config.toml
schedule = "wsd"
decay_fraction = 1.0
final_lr_fraction = 0.1
MLP neurons of a small language model. Each row is named by its layer, matrix (gate and up: input weights) and neuron, and shows model dimensions 112-239. Each number is 50 + 12 x the weight over its row's rms, rounded and kept within 0 to 99. A neuron's up and down rows have the sign that makes its largest values positive.
After each neuron's rows, "fires on" lists the tokens most often at its 100 highest values on Wikipedia text that the model never trained on.

L15.gate1128:61 44 52 30 45 60 57 41 51 42 49 56 24 22 59 58 43 47 63 46 37 40 46 29 49 64 54 36 35 38 24 50 49 65 52 43 65 42 49 66 49 49 58 57 38 57 48 35 52 27 60 07 63 49 42 47 40 47 57 58 38 48 37 77 57 53 54 48 45 37 52 71 58 70 47 39 60 60 37 30 56 46 53 57 56 50 56 45 37 42 57 45 41 46 35 39 51 48 61 49 50 63 50 52 33 59 59 38 61 49 62 58 36 43 64 35 63 51 50 59 52 42 61 50 69 48 57 52
L15.up1128:27 52 55 68 55 66 29 38 68 59 45 40 49 60 53 38 58 64 48 54 39 25 38 44 52 41 52 73 47 47 54 52 45 51 41 39 65 49 58 59 32 27 49 56 41 65 43 41 44 93 25 55 49 60 44 59 65 69 51 48 51 37 59 64 64 50 56 53 58 41 51 36 27 25 42 51 43 47 51 57 21 35 51 63 32 50 67 53 70 56 34 73 68 52 66 36 44 69 54 64 42 58 45 76 52 42 61 47 56 42 54 48 74 51 55 36 57 51 58 37 44 66 59 50 40 57 40 36
fires on: "-", ".", "\n", " FRA", " the"

L9.gate478:70 23 48 61 29 43 58 56 36 37 62 58 33 44 50 50 32 45 54 58 25 36 44 43 64 53 58 54 34 37 54 60 53 55 75 45 40 46 48 45 29 33 59 45 40 54 59 55 55 24 38 52 26 57 57 63 41 42 44 42 40 56 53 57 47 82 42 85 40 30 25 61 58 56 50 56 59 28 46 47 57 59 68 58 47 49 62 54 49 55 64 67 47 45 37 64 48 55 39 54 63 57 68 53 56 48 44 74 62 59 55 44 54 34 33 21 64 53 49 27 59 58 58 50 54 24 61 74
L9.up478:59 46 58 32 66 49 65 48 33 41 61 70 36 52 55 52 59 60 51 78 35 53 50 21 63 67 46 51 49 22 45 30 43 49 55 46 53 55 58 76 37 32 49 35 25 48 61 51 52 44 55 62 43 41 53 53 32 40 38 39 52 57 48 44 72 60 27 46 28 52 31 66 62 70 54 42 39 66 46 47 41 58 75 38 34 43 70 44 43 60 79 59 52 40 32 68 56 59 39 56 42 76 61 53 65 52 40 80 79 72 57 55 58 41 25 47 65 56 60 50 36 57 48 48 45 37 49 71
fires on: ")", " |", ")\"", "\""

L9.gate0:65 57 52 65 44 54 63 46 34 65 56 55 41 35 52 41 51 51 54 57 30 36 72 56 81 70 65 29 52 42 33 46 49 53 37 42 58 36 61 59 42 54 49 40 51 43 49 37 45 36 30 41 38 45 67 19 18 51 66 27 57 63 69 67 38 44 52 57 58 58 32 71 63 36 44 44 56 58 52 35 53 48 42 51 66 55 51 46 43 57 61 46 64 31 43 44 28 63 47 66 58 48 50 42 59 59 38 60 55 43 51 54 30 77 78 44 65 55 68 35 40 53 52 31 46 52 42 46
L9.up0:60 48 55 54 30 53 40 43 58 59 71 46 46 51 55 46 43 57 60 32 62 54 74 28 56 52 47 69 51 24 53 59 51 43 48 51 66 61 49 56 37 41 38 40 48 37 39 45 63 54 47 26 42 66 66 43 34 63 47 36 30 61 63 44 62 61 35 65 63 44 50 66 38 54 33 48 42 64 45 54 44 78 41 58 58 43 39 48 22 40 74 67 56 34 43 34 39 40 69 57 67 65 45 49 33 67 80 79 52 55 52 51 54 59 24 31 28 65 46 51 47 60 47 70 53 35 53 42
fires on: " II", ")", "as", " I", " III"

L15.gate69:79 68 71 43 50 45 69 41 42 58 54 64 72 55 43 71 65 24 72 41 42 50 74 45 52 52 58 47 46 30 59 62 61 51 43 52 49 43 59 61 43 37 54 58 66 74 65 35 59 43 20 61 47 46 63 55 58 41 43 65 42 52 56 64 76 71 37 64 51 70 80 51 44 49 35 76 61 60 50 49 39 53 64 63 65 63 44 39 47 41 33 45 33 64 38 46 38 62 50 42 42 48 63 40 67 82 55 70 50 46 59 80 67 53 62 68 68 59 58 44 45 55 55 69 49 56 79 48
L15.up69:44 64 63 50 55 49 56 65 34 58 38 47 45 51 68 63 47 47 37 53 48 35 34 32 69 70 76 58 58 71 30 69 61 44 45 45 61 40 36 58 28 31 52 55 57 37 58 32 50 44 51 50 55 57 49 51 43 52 51 51 46 47 55 48 27 34 53 67 59 50 52 45 48 66 58 58 51 34 60 54 39 54 44 48 38 61 75 64 65 53 62 41 52 61 63 38 45 58 64 33 52 40 58 55 35 44 73 35 48 65 47 37 65 50 55 42 49 56 46 50 48 55 79 44 62 39 54 47
fires on: ":", "–", " +"

L15.gate52:58 56 47 62 52 54 51 53 52 43 60 26 43 52 59 49 58 41 66 44 60 63 45 58 42 47 53 46 34 72 37 65 46 46 54 81 38 31 55 56 37 49 52 66 54 54 54 28 48 56 37 54 53 52 56 60 57 47 55 40 38 40 70 70 53 37 36 47 41 55 49 37 34 47 54 60 48 45 50 51 51 56 71 64 54 46 42 40 54 55 45 42 62 48 38 39 33 35 39 54 30 25 59 35 57 68 66 69 50 55 65 62 63 62 47 58 55 52 38 21 33 36 62 51 41 42 31 45
L15.up52:64 47 44 58 44 38 72 57 46 63 37 68 53 49 56 46 44 40 48 67 47 57 65 28 68 59 57 44 57 46 34 48 46 51 49 53 63 41 40 26 54 33 28 43 37 31 57 70 57 51 52 62 49 75 43 68 32 61 33 47 57 32 49 71 56 43 30 61 55 62 56 48 49 58 31 51 54 36 44 31 41 38 29 47 57 65 42 54 65 79 34 55 58 47 57 44 53 49 36 43 42 73 43 64 58 58 45 53 68 47 43 66 58 32 36 37 42 66 57 60 33 55 47 44 62 48 54 63
fires on: ":", "–", "°", " ("

L12.gate888:57 49 41 46 51 48 41 50 20 33 30 51 49 56 30 48 53 47 36 55 53 35 61 56 52 66 42 54 59 68 41 32 56 48 40 30 59 23 64 72 33 53 45 42 46 43 59 69 40 42 47 50 53 53 42 53 38 65 42 46 62 46 41 12 51 60 72 51 46 44 49 66 51 40 79 35 51 42 73 35 52 48 23 46 46 40 50 46 43 55 67 57 41 46 48 57 56 51 36 55 53 38 41 45 67 49 57 46 35 62 31 54 40 61 60 46 62 48 66 47 63 57 64 59 43 58 61 55
L12.up888:41 47 56 56 38 36 49 52 36 51 51 40 53 48 83 43 50 58 56 59 44 68 40 75 62 58 62 61 58 81 58 39 52 35 70 39 57 58 44 77 52 46 38 21 42 52 75 37 27 55 49 41 50 62 64 29 51 62 50 42 32 53 66 46 33 38 58 56 70 66 49 43 61 57 40 39 54 46 52 56 48 16 44 26 29 47 60 49 42 46 37 46 36 51 64 57 60 66 49 34 42 56 55 46 58 58 77 64 47 52 77 29 44 58 45 31 80 57 44 44 37 37 59 32 66 55 45 55
fires on: " re", " be", " newly", "-", "re"

L15.gate798:76 43 26 52 52 31 60 50 51 57 68 23 43 50 44 44 79 61 51 63 43 69 53 56 49 43 53 46 32 40 62 50 48 41 49 63 42 42 46 49 51 52 71 47 43 44 47 51 70 41 68 51 51 52 33 25 54 50 64 46 52 53 58 42 51 46 54 56 57 62 47 59 40 40 39 49 53 55 47 57 53 42 64 44 57 52 54 56 46 61 34 53 50 58 56 51 53 61 29 51 60 44 26 36 50 72 60 51 48 23 57 58 66 45 34 50 62 49 55 60 57 49 60 55 34 43 47 41
L15.up798:48 32 63 39 62 33 47 49 43 38 52 35 60 62 62 65 38 52 55 56 53 59 56 46 61 66 55 59 45 52 46 48 60 47 54 72 42 42 47 53 63 60 49 41 32 30 39 39 45 39 52 47 40 53 52 60 51 57 68 57 47 60 45 44 42 54 51 57 62 61 54 68 62 23 61 54 54 64 47 42 47 71 65 51 33 63 61 38 35 40 66 65 56 71 59 43 59 51 59 42 48 42 44 49 50 70 38 67 43 42 44 42 57 53 39 61 43 80 64 63 44 63 23 63 58 52 51 27
fires on: "."

L9.gate573:58 52 55 46 45 59 71 40 29 52 50 60 55 64 67 47 65 60 43 54 43 43 65 47 65 50 84 59 49 49 28 35 38 41 42 50 32 69 40 44 41 71 74 66 49 48 29 46 55 42 53 52 42 61 45 36 11 64 45 20 44 51 27 39 41 65 52 61 42 60 50 72 40 55 28 49 20 65 36 61 56 65 54 49 62 53 41 35 43 56 58 66 50 50 41 46 50 40 58 59 46 68 55 31 61 53 67 34 27 49 55 56 58 58 54 65 36 65 70 64 52 60 55 68 63 53 67 58
L9.up573:42 47 53 72 73 66 65 52 66 49 50 36 39 37 33 50 51 50 47 63 41 45 52 51 38 45 56 56 55 60 59 62 56 16 75 43 60 52 51 49 34 30 64 18 36 53 45 46 21 46 82 41 35 54 38 42 41 75 52 47 41 28 46 47 40 62 44 59 68 55 66 54 26 35 37 59 50 42 40 50 57 37 55 50 27 40 37 56 48 52 52 37 30 42 45 57 67 40 52 45 64 47 43 64 75 56 51 57 51 29 65 59 50 47 55 38 53 57 56 48 48 62 41 59 48 50 41 43
fires on: "==", "-", "===", ".", " by", " cm"

L12.gate1361:48 27 37 53 38 48 54 51 56 47 47 46 45 42 52 53 56 26 73 51 67 50 55 66 44 52 45 29 58 74 46 44 71 53 44 42 36 40 52 52 41 45 50 42 64 44 43 38 29 58 34 51 48 54 53 43 78 54 82 61 46 47 25 62 54 45 41 37 54 40 46 64 31 58 62 70 53 65 63 54 21 61 32 67 69 41 42 35 62 54 42 27 45 34 49 42 37 46 45 62 71 58 58 67 31 56 58 37 39 54 45 61 53 47 68 53 55 61 37 53 62 73 40 69 35 24 60 40
L12.up1361:45 67 53 38 50 42 58 45 54 52 37 49 50 56 51 47 65 53 47 51 39 49 47 50 56 39 44 60 32 58 78 81 40 47 54 46 57 65 63 47 55 63 63 53 42 43 66 39 73 47 44 54 35 54 39 62 40 76 56 72 48 39 63 67 51 48 59 49 46 56 56 50 48 44 36 66 59 42 63 52 38 66 74 59 51 27 70 49 43 72 68 66 37 44 40 54 60 72 46 57 42 65 49 48 58 51 37 30 44 50 48 35 50 62 60 58 64 63 60 54 38 54 43 49 47 29 58 49
fires on: " M", "am", "av", ".", "ig"

L9.gate964:60 29 49 48 34 42 41 43 75 60 36 30 62 44 39 50 45 65 69 35 66 57 65 44 58 28 40 32 27 39 55 34 50 71 53 55 38 44 65 59 30 38 47 47 65 63 78 47 57 52 17 56 44 70 62 56 44 39 57 44 41 49 49 45 28 53 46 55 59 63 42 30 39 61 47 51 42 64 25 56 36 52 50 70 53 50 55 48 43 46 57 58 38 61 33 48 45 82 55 54 55 46 59 70 61 64 51 33 56 37 21 53 42 31 33 37 37 41 32 50 45 53 45 67 50 40 47 41
L9.up964:60 53 54 52 36 53 81 59 56 50 59 61 31 36 57 65 40 41 46 66 41 48 49 56 50 37 62 51 28 22 62 59 48 60 50 43 68 45 42 59 53 49 61 58 38 49 60 52 73 36 56 43 55 58 62 39 79 26 38 39 65 64 87 56 48 36 41 63 61 34 66 56 44 47 50 58 61 38 45 48 42 71 59 58 33 57 54 46 48 47 55 55 61 44 43 45 35 50 56 76 50 82 44 54 70 50 72 48 59 48 74 59 61 50 65 50 46 51 67 61 43 40 24 55 61 33 53 33
fires on: "um", "m", "am", "im", " M"

L9.gate1122:60 61 48 56 21 43 59 49 28 40 66 50 50 28 75 56 39 44 40 33 57 54 53 56 52 44 58 52 41 50 31 45 40 47 57 38 55 52 76 41 53 57 48 55 72 44 34 22 65 41 57 75 62 42 65 51 53 40 42 43 50 45 40 57 40 16 44 45 47 46 08 49 51 61 59 48 47 47 40 52 49 39 37 53 52 47 54 39 46 44 37 55 51 54 70 49 59 61 31 53 61 53 61 70 35 67 49 54 35 55 48 45 47 49 36 38 34 68 47 59 50 59 43 58 40 48 47 65
L9.up1122:29 46 47 40 41 62 50 58 24 49 59 68 44 49 68 40 69 43 43 50 52 41 72 40 27 41 55 71 50 49 49 71 53 46 54 34 41 38 61 40 49 55 56 87 73 60 23 70 68 58 52 20 31 39 33 58 20 49 60 54 45 54 33 46 56 51 35 48 57 45 63 49 36 38 46 32 43 42 35 65 46 55 39 46 42 45 44 37 79 64 53 40 38 32 63 33 57 35 33 52 60 48 61 56 51 45 52 42 28 46 35 60 52 50 50 25 48 36 50 47 47 53 34 49 69 47 36 29
fires on: " |", ")"

L16.gate35:53 56 66 29 70 37 54 54 31 62 24 55 59 55 59 46 42 45 61 32 60 42 78 52 54 62 48 45 48 49 64 70 66 46 38 40 36 50 58 42 38 43 45 63 49 23 54 30 22 54 39 70 56 49 54 72 62 46 38 45 39 37 39 52 43 80 59 77 40 43 43 48 55 49 45 59 66 31 62 63 45 57 45 73 53 42 77 40 60 53 40 72 36 62 54 56 34 49 71 47 70 72 53 72 45 51 65 48 30 51 59 65 54 43 51 41 39 25 57 51 43 56 47 30 62 72 56 48
L16.up35:61 38 74 58 55 46 43 49 49 55 36 63 47 52 42 49 38 26 46 72 22 30 60 49 59 48 44 41 78 41 24 66 60 52 33 44 41 61 36 48 34 28 45 68 39 41 42 35 46 45 37 47 39 26 55 38 54 31 37 38 49 49 41 53 48 47 48 56 48 42 51 45 54 42 45 34 49 57 55 66 50 50 64 59 48 50 49 48 56 55 40 34 46 46 44 48 58 50 56 44 57 49 69 61 69 53 70 56 53 49 64 76 45 43 65 66 55 51 71 67 60 61 57 29 45 54 79 52
fires on: " |", " (", " −"

L9.gate560:53 50 48 49 60 57 53 45 30 44 49 53 44 45 47 29 39 66 44 29 45 37 31 55 74 46 40 45 37 33 59 48 39 49 42 41 76 37 47 50 42 62 26 21 52 41 33 46 61 57 67 42 45 53 50 31 49 39 58 25 72 62 75 47 66 64 73 55 54 30 49 36 74 52 46 60 57 60 43 41 45 65 46 58 44 54 61 53 47 43 46 58 53 23 46 58 50 61 35 28 68 54 35 36 40 35 50 45 56 46 38 47 55 57 64 56 43 58 51 46 45 59 31 57 61 46 49 41
L9.up560:49 33 51 45 79 45 51 52 45 59 36 51 68 44 27 48 37 54 34 53 36 42 31 43 61 69 47 73 48 60 30 22 60 66 57 41 53 70 52 46 55 46 35 32 52 47 20 35 48 47 58 65 68 76 36 44 61 52 47 42 42 00 58 59 74 49 52 49 49 25 60 33 33 32 50 68 77 49 68 72 43 80 37 53 56 41 61 61 56 55 42 37 52 42 36 46 25 51 67 52 49 62 57 45 54 62 43 30 54 56 46 39 67 33 63 65 47 36 58 59 53 43 54 52 60 38 53 58
fires on: " many", " now", " other", " both", " all", " eventually"

L16.gate865:66 67 84 43 42 50 55 53 43 51 42 44 65 52 39 30 57 53 39 45 41 39 45 67 58 56 55 60 59 30 39 23 57 75 40 42 48 37 57 53 44 63 37 67 54 46 48 43 59 47 50 48 51 32 35 77 76 52 60 40 46 65 68 63 76 66 67 42 32 55 40 44 57 58 47 29 61 61 57 47 54 64 45 62 70 40 17 32 44 51 31 48 55 53 50 45 33 51 27 51 57 71 58 68 48 58 41 46 51 49 53 57 53 29 26 66 60 58 55 43 41 61 51 59 38 65 57 40
L16.up865:52 79 53 63 35 59 43 61 39 55 37 44 46 46 48 53 47 67 48 77 59 38 51 35 56 51 58 54 43 55 49 41 54 42 63 31 50 31 57 42 48 39 72 51 34 60 20 37 39 64 35 30 28 49 25 61 48 56 36 52 62 69 46 53 72 58 79 33 46 53 57 37 40 67 67 45 22 49 46 48 46 45 49 25 51 42 49 28 37 68 77 53 55 33 53 33 47 47 52 50 32 47 39 60 50 50 44 32 29 58 64 36 59 38 44 52 50 32 33 76 37 51 29 50 47 62 61 27
fires on: " Art", " art", " N", " |", " Architecture"

L16.gate331:61 64 40 55 54 55 57 73 46 60 47 63 32 55 45 41 53 38 44 33 50 51 61 33 68 52 38 41 56 57 52 55 60 37 59 50 48 56 58 21 50 44 43 33 45 35 82 62 50 28 42 75 53 40 34 68 52 44 44 54 37 42 37 38 46 47 30 60 52 58 45 53 42 43 72 55 49 32 42 44 54 60 56 72 58 53 48 64 58 58 60 59 61 60 46 58 42 42 67 46 32 71 65 48 38 47 78 60 48 63 60 62 48 43 31 38 50 40 38 65 55 47 63 39 42 48 41 50
L16.up331:48 23 35 57 59 22 61 42 49 28 77 56 57 44 30 41 49 40 60 57 49 31 60 37 50 62 35 32 41 51 44 52 40 75 35 40 59 37 66 61 51 57 57 52 40 47 66 57 64 30 36 59 67 34 45 44 45 51 66 62 36 38 64 63 19 43 26 54 45 52 40 39 54 26 39 35 66 25 38 52 39 34 56 62 68 41 49 54 43 32 33 24 47 63 42 52 46 47 48 42 50 57 64 72 71 39 51 48 47 45 39 60 47 82 43 46 55 42 65 40 57 73 66 58 61 56 35 44
fires on: " |", "–", " (", " L", ".", " 1"

L9.gate935:31 41 51 45 76 52 48 65 41 46 48 60 68 17 46 57 38 45 32 53 30 38 54 45 59 59 62 65 60 62 17 52 57 42 41 42 51 61 26 36 70 62 55 58 48 38 45 35 53 26 64 62 44 53 14 55 36 43 54 47 37 59 37 37 59 49 56 59 41 59 29 52 64 56 33 45 31 46 39 32 39 54 54 41 51 38 66 36 44 49 33 52 49 51 55 61 67 52 42 28 43 67 40 53 66 70 41 61 64 28 68 43 48 38 52 35 69 53 68 74 33 52 49 64 58 56 58 53
L9.up935:33 26 49 52 45 51 39 46 69 57 28 54 52 35 59 19 46 64 47 48 53 21 37 36 54 37 30 48 63 69 36 48 42 24 54 30 72 43 39 43 50 41 34 61 35 67 66 41 52 55 46 64 49 38 34 61 52 59 40 45 58 24 50 61 46 49 63 63 60 65 66 55 42 71 55 36 59 41 69 55 37 61 42 51 46 47 48 41 54 44 51 67 41 44 44 63 41 68 58 25 45 51 52 61 64 40 65 55 46 67 79 44 54 62 37 23 58 44 42 31 50 23 46 54 76 50 61 71
fires on: "|", "–", "==", "-", ".", " sp"

L16.gate564:55 28 71 63 18 52 60 61 43 55 56 48 46 39 59 73 56 50 47 40 48 48 42 74 53 49 26 60 40 82 42 71 56 59 48 39 49 25 31 50 50 54 41 50 60 47 61 26 36 52 61 37 69 65 55 61 57 54 56 53 60 36 60 53 38 61 34 55 55 34 49 41 30 37 41 81 40 28 63 40 42 47 29 44 37 53 61 65 55 25 42 36 45 57 57 54 14 39 38 55 53 32 40 52 53 38 62 47 50 59 49 26 45 45 63 51 63 38 45 43 60 38 64 61 34 68 53 37
L16.up564:48 45 59 45 57 72 78 38 46 67 56 74 65 41 38 35 55 62 41 67 41 15 48 24 38 52 33 08 39 49 49 56 46 41 46 34 44 31 38 54 49 48 35 53 48 56 69 44 36 36 68 48 44 57 57 58 30 47 50 65 42 41 42 57 52 40 46 52 42 74 43 43 59 49 41 45 38 42 59 45 68 46 50 16 34 24 35 24 57 42 38 23 57 55 47 50 64 66 43 41 60 58 53 49 62 52 41 68 30 78 61 62 55 37 60 43 39 54 35 40 44 40 72 39 53 50 48 63
fires on: "′", ":", "°", " 18", "\n", " \""

L12.gate130:54 49 63 62 73 59 60 54 56 77 62 53 69 46 67 37 38 29 47 42 34 49 58 48 74 48 53 66 47 50 33 42 61 51 66 41 36 59 39 26 44 46 71 58 44 20 34 58 47 47 47 49 51 60 76 65 57 43 75 75 49 59 21 61 55 58 66 59 44 51 54 66 49 62 52 45 74 52 36 64 48 69 57 46 67 50 50 59 58 54 54 31 59 64 56 56 43 66 25 58 69 64 55 47 36 70 28 55 57 22 38 60 51 19 62 34 49 70 48 42 43 67 43 68 67 46 57 41
L12.up130:35 60 32 62 83 44 51 53 59 56 67 64 49 41 48 57 49 60 43 42 32 49 50 49 43 69 50 59 55 52 41 65 68 59 49 39 65 40 28 49 41 34 54 40 19 33 60 61 58 52 46 48 24 52 43 39 43 41 52 67 47 65 60 62 59 59 50 65 26 56 62 52 53 69 59 44 44 51 79 50 71 56 40 43 52 44 63 64 40 50 44 36 27 52 47 47 36 82 65 60 79 41 48 41 50 59 56 55 57 43 61 50 57 51 55 27 59 60 71 36 59 52 59 40 73 41 36 68
fires on: ".", "–", " until"

L9.gate1259:48 30 65 44 59 53 73 56 59 56 57 62 46 40 57 44 56 60 45 59 37 53 50 59 63 55 72 37 46 64 47 70 39 53 54 55 41 43 54 55 44 46 77 30 60 68 46 37 43 49 53 44 48 57 63 48 49 21 31 56 62 55 49 66 60 66 41 51 30 60 56 66 38 49 58 46 75 50 49 52 28 48 69 44 39 39 72 39 41 48 62 57 51 19 28 56 65 45 54 32 81 52 65 60 51 60 55 41 58 65 54 46 45 49 40 35 44 37 36 37 54 47 35 53 56 58 56 70
L9.up1259:50 33 50 43 66 37 31 37 46 46 48 78 42 45 44 57 63 45 33 48 51 48 69 15 53 77 41 49 30 31 57 62 45 50 63 53 40 55 39 46 28 52 40 31 40 51 64 53 43 42 49 59 32 51 55 51 43 73 67 31 36 44 48 38 49 33 64 55 64 74 52 63 62 56 60 62 31 36 34 28 52 46 42 61 46 56 65 45 62 50 56 81 63 56 46 50 26 44 42 45 33 56 54 56 64 65 45 58 77 62 70 71 29 32 46 29 57 49 44 73 51 42 45 43 56 47 36 64
fires on: ")", "),", " |", ","

L9.gate1271:67 50 54 59 56 39 68 52 51 40 68 64 59 47 62 43 50 45 54 55 43 36 38 26 74 61 52 60 47 50 71 70 50 63 49 71 57 40 47 48 33 53 61 48 70 25 61 51 77 27 67 46 58 57 53 60 63 29 71 59 54 41 66 64 45 51 60 71 57 39 49 45 71 62 31 39 57 51 50 46 49 48 31 51 37 53 48 27 44 35 50 57 71 44 35 50 22 52 53 49 25 48 57 62 58 62 58 31 70 47 47 36 30 62 44 60 45 54 48 63 55 47 63 55 53 54 54 62
L9.up1271:53 49 61 67 36 43 54 53 58 36 58 35 48 40 58 69 41 41 62 46 60 65 46 48 56 54 50 18 58 56 77 44 51 50 38 62 47 41 63 28 65 30 60 55 53 47 56 57 41 55 40 54 49 35 33 46 54 42 54 44 71 54 38 65 60 26 67 60 63 40 54 44 54 30 19 49 56 49 42 41 58 46 56 47 58 46 53 42 18 31 79 36 64 64 65 34 73 43 65 35 56 43 48 61 47 35 97 52 37 57 61 41 47 66 66 69 51 51 39 55 62 64 50 42 54 47 46 46
fires on: "',", " was", " is"

L15.gate1348:52 45 46 52 60 56 50 31 59 37 58 60 42 50 69 38 63 30 47 44 41 44 62 40 48 61 68 47 39 40 45 24 73 52 49 43 63 56 71 48 59 54 48 31 45 44 51 41 49 42 45 71 57 40 36 60 45 51 55 58 54 54 22 51 45 62 25 63 66 45 58 44 48 40 62 61 42 37 42 41 59 41 48 59 38 36 62 55 54 44 56 38 46 63 75 71 63 54 50 50 40 62 40 68 48 48 44 38 51 45 64 49 50 62 46 53 53 60 29 61 69 38 62 38 38 35 38 70
L15.up1348:40 44 64 61 51 60 38 39 41 23 47 38 36 42 52 32 62 42 44 52 39 50 48 67 47 26 65 59 35 71 50 70 46 61 54 43 53 57 40 53 51 59 31 66 55 51 60 41 67 61 54 35 52 38 56 71 58 54 26 34 50 45 47 53 51 55 80 47 42 53 64 42 61 38 16 64 53 45 51 48 50 44 43 47 45 60 59 45 60 46 39 79 50 45 64 46 33 58 33 56 49 54 80 52 61 45 36 57 47 44 46 63 31 66 72 50 52 46 41 38 54 51 80 38 24 55 53 55
fires on: ",", ";"

L15.gate1369:55 43 81 58 66 53 43 41 53 46 54 52 55 37 53 42 38 66 54 53 48 56 63 36 65 71 53 61 37 50 31 53 58 66 46 52 57 53 52 48 44 61 41 40 43 45 59 55 53 33 44 38 25 63 39 34 53 53 46 58 52 47 57 58 59 53 39 68 37 37 47 62 65 47 49 38 44 73 60 55 53 21 61 43 55 37 58 55 42 70 42 68 52 70 43 36 43 45 54 43 62 55 46 71 34 59 57 47 62 67 67 51 50 37 39 44 54 54 66 52 26 35 78 25 58 46 44 73
L15.up1369:35 62 72 54 43 36 45 47 33 66 35 27 44 57 57 52 55 37 41 40 30 57 54 41 53 77 76 28 35 38 41 39 50 69 46 34 53 67 38 48 63 38 53 47 49 60 61 58 65 46 37 57 39 46 77 54 49 69 57 47 59 47 45 44 58 49 61 69 56 43 59 74 44 31 55 63 59 44 52 62 33 54 79 54 60 43 43 44 34 51 58 42 62 40 36 50 33 56 61 44 56 57 43 71 42 64 42 35 69 61 60 46 57 61 59 56 45 39 77 51 42 53 60 48 47 34 52 52
fires on: ";", "),", "\",", ");", ")", ","

L16.gate1405:64 36 62 47 60 76 43 57 35 58 55 39 61 42 56 39 77 57 51 22 59 60 65 51 70 62 45 49 29 63 55 32 45 62 46 48 56 49 66 43 48 59 42 77 46 36 43 49 48 29 49 47 32 38 51 56 73 34 45 53 37 53 52 35 60 33 49 60 68 46 51 61 26 56 47 46 48 60 61 57 59 31 39 51 46 66 61 47 24 31 52 44 54 64 54 67 55 51 45 55 62 37 52 53 53 68 53 50 71 61 59 61 44 31 31 41 42 58 55 66 59 46 43 51 70 72 52 67
L16.up1405:47 60 53 45 64 70 45 46 55 69 47 51 31 62 54 51 64 42 54 47 42 53 50 55 62 67 44 59 48 50 52 31 47 55 54 61 64 45 36 46 66 36 48 65 57 52 69 78 65 65 31 53 31 32 62 43 42 63 38 67 35 59 51 57 38 22 46 51 60 64 45 75 61 62 45 42 66 63 45 70 61 46 56 47 58 51 57 51 56 54 63 16 62 44 47 42 60 48 37 40 56 47 44 51 50 60 41 46 73 43 43 44 52 53 47 48 50 41 65 50 63 61 49 61 50 54 56 41
fires on: " and", ",", ");"

L9.gate1267:44 44 54 45 34 39 63 60 45 37 62 52 29 47 61 48 51 64 56 28 48 52 61 45 57 52 49 40 48 41 53 43 50 48 68 48 36 50 54 33 52 57 53 40 38 51 46 62 49 52 43 43 54 48 50 36 55 43 55 47 56 28 37 53 54 16 44 37 44 50 74 39 40 20 40 58 37 39 53 47 59 33 56 59 43 27 68 65 59 41 41 44 72 44 41 56 71 46 30 54 49 52 64 50 43 42 55 61 64 59 44 44 57 57 60 72 47 48 26 56 44 44 55 33 54 43 42 60
L9.up1267:41 68 45 44 42 33 61 50 29 65 37 35 64 58 53 58 31 56 40 47 69 46 56 59 36 44 59 33 68 26 66 69 56 68 39 44 51 83 56 39 61 32 74 38 43 63 37 57 36 56 60 65 45 56 28 64 48 75 44 25 51 40 35 32 49 59 40 63 45 47 64 25 49 58 56 62 58 43 46 54 52 41 60 44 39 46 42 69 32 52 58 42 51 43 55 41 30 61 44 63 36 50 48 50 36 64 51 54 51 43 61 50 54 61 64 62 32 58 54 51 43 54 72 58 54 48 68 37
fires on: "',", " same", "|---|---|---|---|", " ±%"

L15.gate179:79 82 64 49 37 37 56 56 37 49 51 59 64 65 37 68 48 34 47 64 39 50 65 37 67 62 81 60 35 40 42 71 64 28 45 73 52 50 59 36 47 59 42 42 65 35 38 63 35 51 42 59 20 35 31 37 70 54 45 59 58 58 61 49 50 64 39 45 50 43 55 41 49 48 47 45 62 57 35 39 67 51 63 56 50 72 47 36 62 45 51 49 49 58 58 44 15 79 42 29 71 30 57 31 59 59 57 31 27 35 53 61 59 43 47 63 60 62 54 42 39 51 55 45 64 48 52 17
L15.up179:54 41 55 54 40 40 53 52 57 40 54 45 53 54 45 59 40 42 54 76 69 63 62 58 50 49 41 68 43 51 38 46 52 43 24 58 51 38 42 56 48 81 44 40 42 40 44 63 46 61 47 55 43 48 51 77 48 65 57 49 54 51 64 52 53 44 49 47 31 48 50 75 48 18 52 52 50 64 59 60 54 63 47 55 59 60 49 40 52 44 43 53 51 40 35 53 34 48 55 23 51 36 44 33 56 54 51 57 65 50 72 61 60 54 52 62 34 51 40 45 37 47 71 67 38 53 56 47
fires on: ".", " William"